config.yaml
vocab_size: 2750
tie_embeddings: true
init: "normal"
optimizer: "cautious_adamw"
lr: 0.000827
train_tokens: 481500000
MLP neurons of a small language model. Each row is named by its layer, matrix (up: input weights) and neuron, and shows model dimensions 346-441. Each number is 128 + 32 x the weight over its row's rms, rounded and kept within 0 to 255. Numbers have three digits each.
A block is one neuron, or neurons of one layer that tend to fire together. After each block is what it responds to, as a language model described it from the Wikipedia text at the highest values.

L2.up439:120139135060143165081135134151131109137147120146118074151123115098076120106177182108133129156087130138122167113108150164157135121103151136104069104073159142137113125156113090166079115119127127117124127135100149188131119113149114133169124161134153149097158163171176119104102134134080083121
L2.up669:134070124056149053128177116146132084117136159107087152132135101039138148103127164126112133107167132123116195175122172139101145155108107110167102124152139113136157112175222107124084129124095086125107119091147113120115132126194127136131149103119129121111088089140175189181142100126143130154
Fires on the "-ed" suffix and whole past-participle or past verbs ending a clause before prepositions, as in caused, overturned, played, released; also "ain" and "act" fragments.

L9.up399:154114122125155117143064118122185116137140159125132106136128160145122152128138105139139131189159149070085162128131114141106084140112143075152146131093100105105129181121122144156154137104112197145139121199187127160091114148089109140171148195120139128217127191163140184128167156165090111139
L9.up432:147137128095135103114060134096101140108125178136126067113156126103133129158160129147151189106201105100068129171136133147164146128159139175174181068118121114069086147059145145125114144135107158118171177153155162111078124152135182142122155147129155117151130137120111144195107098122128117135
L9.up638:180168115205127172087103101137138120126158084153109156141112104113128123149147084106113115108166107143108114119150152119148109154129171120161175140142153116113197143122125130170125129125135196177186153172171133137097163117118117093226145183116100078189114179171122112088130104165097082143
L9.up706:195143068113154118108136150156148054173110112127103089202119195139133109118184108136113182195153092071106172131151120182129100103111132144123189097088089148171138166128148096151185137151084198169164072180133086158087069054105063148112113100104168148166146134151145107151133082128061099105
The first word-piece of a verb split into parts, right after a subject, to, or which, e.g. f|ight, repl|aced, cont|ains.

L7.up111:122109104174169119120153144110116095140137130096105110133110134167121099091100111083095170083122141056171094140135061127157161137141173052118099123149088115124115116081157122098153215210081079172128095095199121108134071138094052113139132138091131094125121131120197097112181088131149194117
L7.up188:109120112152175150174125130120120151141094076115100105067156110124162128171152062094146135027109130111095133152156143078125153098125087151146081095119031117089119077133109095138059071168051140178122091101151100152113157084117183112158086130107137130109103142147131125183064132131154118112
L7.up272:117122214077114115218188171122060122147097146110140125152078125105111125147142110132149146113161142129137172158163174110166092157115162145114022078092065119147116163124121119123195124192102129122099155149203126149083108103097135131104132140088185078177171138107130194073116127106153099127
L7.up556:109147107136093119113110141117116159147043165171100153137060151120181083141168131061157107150153186117133141169132136174154117103121100065141121097077147091119144152132130135107079132187078173174119111122124098160091120106132175142187164144048116161107123143137170134115048144121123118115
L7.up1113:142074127191104043159080103071065153117131100090076062032137138147155154193181111089165158148141160171046117174141108115110119185137115095067116060095104115117121154113132131123086159133100125141096039155128105133074141124158116088223126212199110141121151113226149102164089149110164084154
L7.up1186:127126091097092121123118085088140124122120119130126110124099111121107087100189096086147155138236153128064115157124181195147100134125131133100107100092127143126099137103155119127154086116105198136136092094111116145093140154137100173148184160094119121144141149127192139155082105170143191135
L7.up1216:132134133160112093140123104134106172166129111108113074148129103164206104159120105144162141112188201089135171160201154132145123135126094068097113045071083106142128128108112120159184152115066112154121131079143140151063085124155115142136204169058119108134162116101104115138085142123126143120
L7.up1676:143075100205163149153140101083094124119124149059170076102119158160108147134149185091128175169184125166099169131155172139196126134113117125061047121090130095137184128122148112122116125162164142180102145051188114124118145114112188122091084165091134135095139116156153089118058115178136159128
Inflectional suffixes completing a main verb after its subject, mostly past-tense -ed, also -s and -ing, as in helped, appeared, competed, leads.

L7.up222:089144174173080177158084167118118124127083145142098100080115180090083136206191112077144137124213079179133071171140203138086093170157154140095134161173140126157114089149137138067117156140156115177152194105148133163089129085101107197129140118122094099117091150144145106093140129070139097112
L7.up434:132173104170183165210084131114112134191170188173125066128142101090165113186127092162095098095202167095133167196083148152150061143113153221090151127100128117169141122110120185105149110177108163122127154132118108125053121112153119124118141151124133073164133134188151153121160117163170091141
L7.up521:128075161145148104163122169089100143135128136124106109137153176166151097147113141105142113118117121112147114135181163109144149098108159088108154162102142139171118108105194153208053132162157182165124112121135119109096091087156089137167142170099171105182142078124154148097128177105116168097
L7.up808:108137163092074071102126114116111139154146166179098163181122147139128113171168063073092111132186193174118143152091155183058156115152138166088109105136224108126091111124108137123156099172153153176166117113142100135063137111154145131148101098107102137101163165109169172175162127104159120157
L7.up820:112146162101127101070117161122119122105078154074127113182134178134175117149119094106082097123098146134145082127131180128137113134162049121129168099131166121171184101088136139111131159160173201092143127128132121106088141179106121131099129113155138151094119113147173122164141121108102118141
L7.up1168:101096172132143127119160138182136073163114124141145142137131116128103138078134076115154107092164153137102120150147103078129155141142139096172136104114164160146142191108144175153120142168182147119173190088157108167132111134144113121131167124127133113078133120090181169170113098083179154125
L7.up1465:061083107180137154094084147126133141096124134157119090125095080143083130157181142139101097146179169162174116148143196160176131194110109116196158162093166152175133126180115089066144128108118126137110187105085097204106082111118141198157182130091136119166086161137121121122125165083156174077
L7.up1493:137133145137121126114132081108147135132136146152133091168177142074176087218150070093123140129162161135120106179151132105137082126122144147147181152102091129118158142181157123069036171139122206192133152103158088155073074104094143107056185118073107149175151153125161130089137073127163124138
Middle pieces of split words, often after prefixes (disc-over-ed, un-f-airly, self-s-uff-icient), plus contraction apostrophes (don't, isn't) and opening quotes after "called it".

L9.up168:211114125097113127098116142083163050105088111104166159009186112162192140162180075136092128147147146094107101129098149158136147157143157112114130150169156082124105128198209078164141115064104116118106061148168142095166102123143122117167062156144084116081086137082125142179098085116117071111
L9.up827:145117163127143081112165190154128164077174144097152195144238165136158160106131220121123148146161082164128123136113144145106125137186091149145167076133088146115123116144180155130150114172088107106131136156135150164096090141134167166170148099079084125117117127153140124151124159169114178095
L9.up1194:200097118146172162060138077094122160126100124163120139067137083082112125116151095147155151154129146150113141141129115103144164153117123098131061159148124157152081113132185090141141093134076151150096116150134084137158101113136111083126197128082171136215116107099177165128098134140169153134
L9.up1530:136126132132114137087116133063151102187116154083150118065139104178183121069160119122164141153111124133090164112130170086154121139120126111132129112097105094106145122106101156139151112165112138112142156134181105162154093128138136053092156192100131095099138178169156150133110121162163134141
Commas and semicolons ending an item in a list of names or terms, e.g. "Jad Fair from Half Japanese," or "Bill Cohen, Maine;"; weaker on "and", closing brackets, and mid-word pieces.

L2.up195:135059133118145102152121121154119086102135089072114094092155143162126088118183132111048115093129123177148048117141148116107154143120049171151121091031118124172171149167132139118180103156137152096146133071157111090112182133107113095130185159091151052102176120120164132075085137101163140119
L2.up1000:151142131131082131133103101137163063052151121092131108106181195155086087121094123141084128153118146151155151137130111167114121133114137092180120071129094144154107182191110107127152140106127074106116156130148112154141077103104195135124234205124128108124121176108087142068079122155115134124
Commas, and sometimes a following preposition like with or of, closing a noun phrase or clause before the sentence continues, as in Basel, / Anaheim Boulevard, / led the league with.

L7.up109:133126089118131060097174155149123185162145158140070110088144180148134084133101117126109121175155133024095108063149113118088125128189092142147117122122121104165132163092162093113179145109137106151153139135122122107158142136096156120127123169088018113182131126122099128133126083143147126149
L7.up670:142109133074083024020211155156112122130122157124054120133159150121151111114167156058118141093123110214157131119095168128127061138108101099204128077096105144140156179197118142145099119134073114178118085146177116136071095161107133140156176128177143128027164091128186129149134103121142179130
L7.up815:068084176051146107102145132155111106137170145150090132161087100102051110153144117075127140174148124123033122138132104169084176174159121152101144133117137181163099180159136139072129143052089195209121124156097126158138128157106137089087177134161117127102156160101144149144165155163198116053
L7.up895:094109105094154146099153177102104160105158174167116173170155155105085141199121184109119134098106141119147137160100164155102131132123086195119139120113168167173091179215129145105099155185063120200160100141157107192106082161157196154142197172078161144134139159119118131107085100158152124096
L7.up1337:154133130148092096115121157164098109179102134126110206105172151095144146124129177187181098179150104123116151158098063136111174196109135100133139164135144177151132116103130099097147105137076109176129123136171126144097181102040177158138081133131143163143069119101088032129107101112149100114
L7.up1376:127128141109061030067167143155109111072129130158138098155096081084090155126076107159116168176108095117114161088121123072061130147171136106200170150112146181142222134136103115129087119147116128132111155133149136141098108113131083111161142136120178127136147140059176124068138088176135140085
L7.up1381:120107191084106123133155112077101129119143138107145197150164135105123120167138092141151134108147146066055140168112117130099150144180143073084146142122135131110112114128141121145183107132068105134151119138167107146104166127171112155175090136132118111107185103143084158155141145102121125069
L7.up1749:137079112123089157151158163112123147111112098163096144172107131090071119082167114108119156085095109092104140132096154195150149121130174152072142108140167176164118120121158094157115104108145097195149107162181072115133096106106179055175161205112126132103080172138125136134086096161106059063
Commas, hyphens or semicolons right after a proper name (person, place, team), e.g. "Boren, Oklahoma", "Mecklenburg-Schwerin", name lists and credits.

L7.up15:177153085212113112146163138178164169096153146141126109156074135104119083149122118123098116097188160127057108172105106104170157134113128140117205125061080195139140075103197133154155183147115058135177165068160107097125133155162108154169126097198180111142111117134160125092150095175134084125
L7.up16:108115105167149085151125194124146121143116135077163073089125176183113106147169164112101145153130136150085073193140154101103135160136112112125125086118088125170108103100160153114130091193122214091136108136135052175127128104116131131127147164133086146075133113161174147106110109117166158151
L7.up453:152104113163141102158135158128196144111167113156136088196120143092151168162136115071149117104166146136099146141129142097109114135131173184132192082142195121134132147177101118162085143154125104182154130123103162098104126152119132057129142145092093086167099180165133183066131088119170103131
L7.up592:166126170094135102211103164142138129156171086124116123100154166071103116114115119121126126113153137140067161100120154118128092117134174152112136114102131135150101144105145176131092170112128115145131164131130104141154138185123144108193113070195139116124159103129139167082121127157163122122
L7.up827:130082111160129101131135057140151174104150077160146092133146107064113158165151139184130162107135109199171168157085091091132119137123129162124118101114118166103166141098095155145137085119108155158091162124154080137125151110111124114110084180154109091182155118123148123114148128146157082153
L7.up922:106173084128037124083106164097101157118077072144121140163137128098158108149207150116148143123119124168082129180137168080155139139128143130179111051058102097153129164156073141129127146164025149198124108126168056136075162120074153155184185185113125177197100110076125176134135143123149085148
L7.up1193:111146116179116138167122169100075148123065135171151102191135104099121150174177138158169204119115099082082143120147159105126126101151130144117139065110120126178162157148139110121122125126100183168158088127101084163103094114083157126117175132146138180122187186088121107073124130131173116141
L7.up1467:118149151155072141128226155110150167186067135095102114063083125053133134105168107106134123121206163153147156168179195131138120123137070083124105085116129123137115117121128138149092113181126098126157150147155098121118116125131217102177097149119196121149158116134189187130086113169145114127
Final word-pieces completing job or role nouns, like -or in director, rector, emperor and -er in manager, announcer, commissioner, including table headers; weaker on predicate tokens after was/as/named (the, part).

L9.up74:142079036115140098119125144124108120127146155169106160195179132098118097144171116095166155130107136090085179136153215149152086052072122123138062102117132147098140171137119109168111183155083149190123153164167124134145121114164155082136230191092118149135117139168148165077115129130104101138
L9.up201:148105076170117161137130105084111107137097109155160102212170175116175152192145122116174226132135142106065139112107119121099145075112143113150114075134122184150107177162124149126154119097134126197117107163155144152072088128109128086100138185090101092091116139174160171194131082070195098110
L9.up1113:167119063073123085117139086093146124095156144158155071185117116123192056135212133185102177093127133114098145216137143134116186115122130132149094099101115145124130076131136148138113118195111137113175157108155100171176148156096104111079115152172067101080058131150149189135125107173171107138
L9.up1255:128122100102102166090082197146137135083142130190143095203159125092044128125169115109145148174150118204082105131146128125090162105142131113130136097160077193153125167128121135120111116092113172127112123128090145148143140118120142082097121175165108137056169129123138166109085122126133106071
Final word pieces that finish a split verb or agent noun, often after "to" or a subject, e.g. spons-or, profess-or, perform-ed.

L9.up224:195098139155135120200146125149159174132129074124179131156096108155119126190151104080095219128188127182085114127201180168092128142104162111120107152080096193123132132162126147122076142126111167166163103164165120134139157112103134114126165152080153136150143110133114115150060131130134167096
L9.up624:164096141106146150165127076128122137116147108143148132168126074152135128118112126111150137108231152116089099130154189191096149156105188118097106102099109129115157096101138154159105098074111178151172150129135119162149104111116106131153150178053083090142138155073164156061099114147098133113
L9.up764:127113085070112103145123094081139120142116108159113126169152168093183081143094091077125195155151200140090111114112140120172154151112136130137075063112076134144143146099123101169111144170109192165105131134153141084078109117104146119179159206127102134137121181128131116167113105133130149126
L9.up1365:116139104075136107135133140081139104191126082065134075150149143158116047151169080136105131167202117136115188152167099135123157118143088145105121080156095103147122137129146120164127111117115125143112102164163130177123136099066095095147106183094135109094191101147105123136086144111149127109
Verb tokens, often the ending piece of a split verb, right after "to", a modal, or a subject, such as col-lect, prot-ect, strengt-hen.

L2.up1051:103182144111108173132088105148156189104155111059146093138147190072078126119182159141085156111196195132111151161161107121172148145087143140087150125114107111188090130108157135162141146143190046092150182118129068168152120128184146080138121191150160080161147103119159123123110099108106069108
L2.up1550:078183141133062146130151127148153131088168127122137092112112044126040172075162173159094145140119082124149126108146120186095095170119158175127088130070156099118177139141142158147129133170137154133110121153123122168120225093097130045131124101121152059069111092143172162114118120163137087051
Mostly "also" after a subject or auxiliary in encyclopedic prose (he also served, also known as), plus mid-word pieces like "el" in Felipe, Gabriel.

L2.up366:062102163071104106135101119129143138154131196092132094107153120136114142133100146159100080147125096106130126131135158114052088183156128170116130128134109104133112088105140118155164073162154126090123191061078080144130153153139112116128085094203158085129093157058144225070149073157142126100
L2.up1167:077130142087067088123074138140128151169037186087127110122134137115178074117127128116126163106137150155132172151171170158129098142136132135169133149150083095162138091131089153093120110144087103173193152088086128134070095133069100121162139104112102110149097111105171141103153154123107102082
Middle or final pieces of a word split after a short prefix, mostly Latinate stems like sub-ject, al-leg-ed, re-gard-ed, doc-ument; also a standalone capital " C" starting a name or word (Census, Cantwell).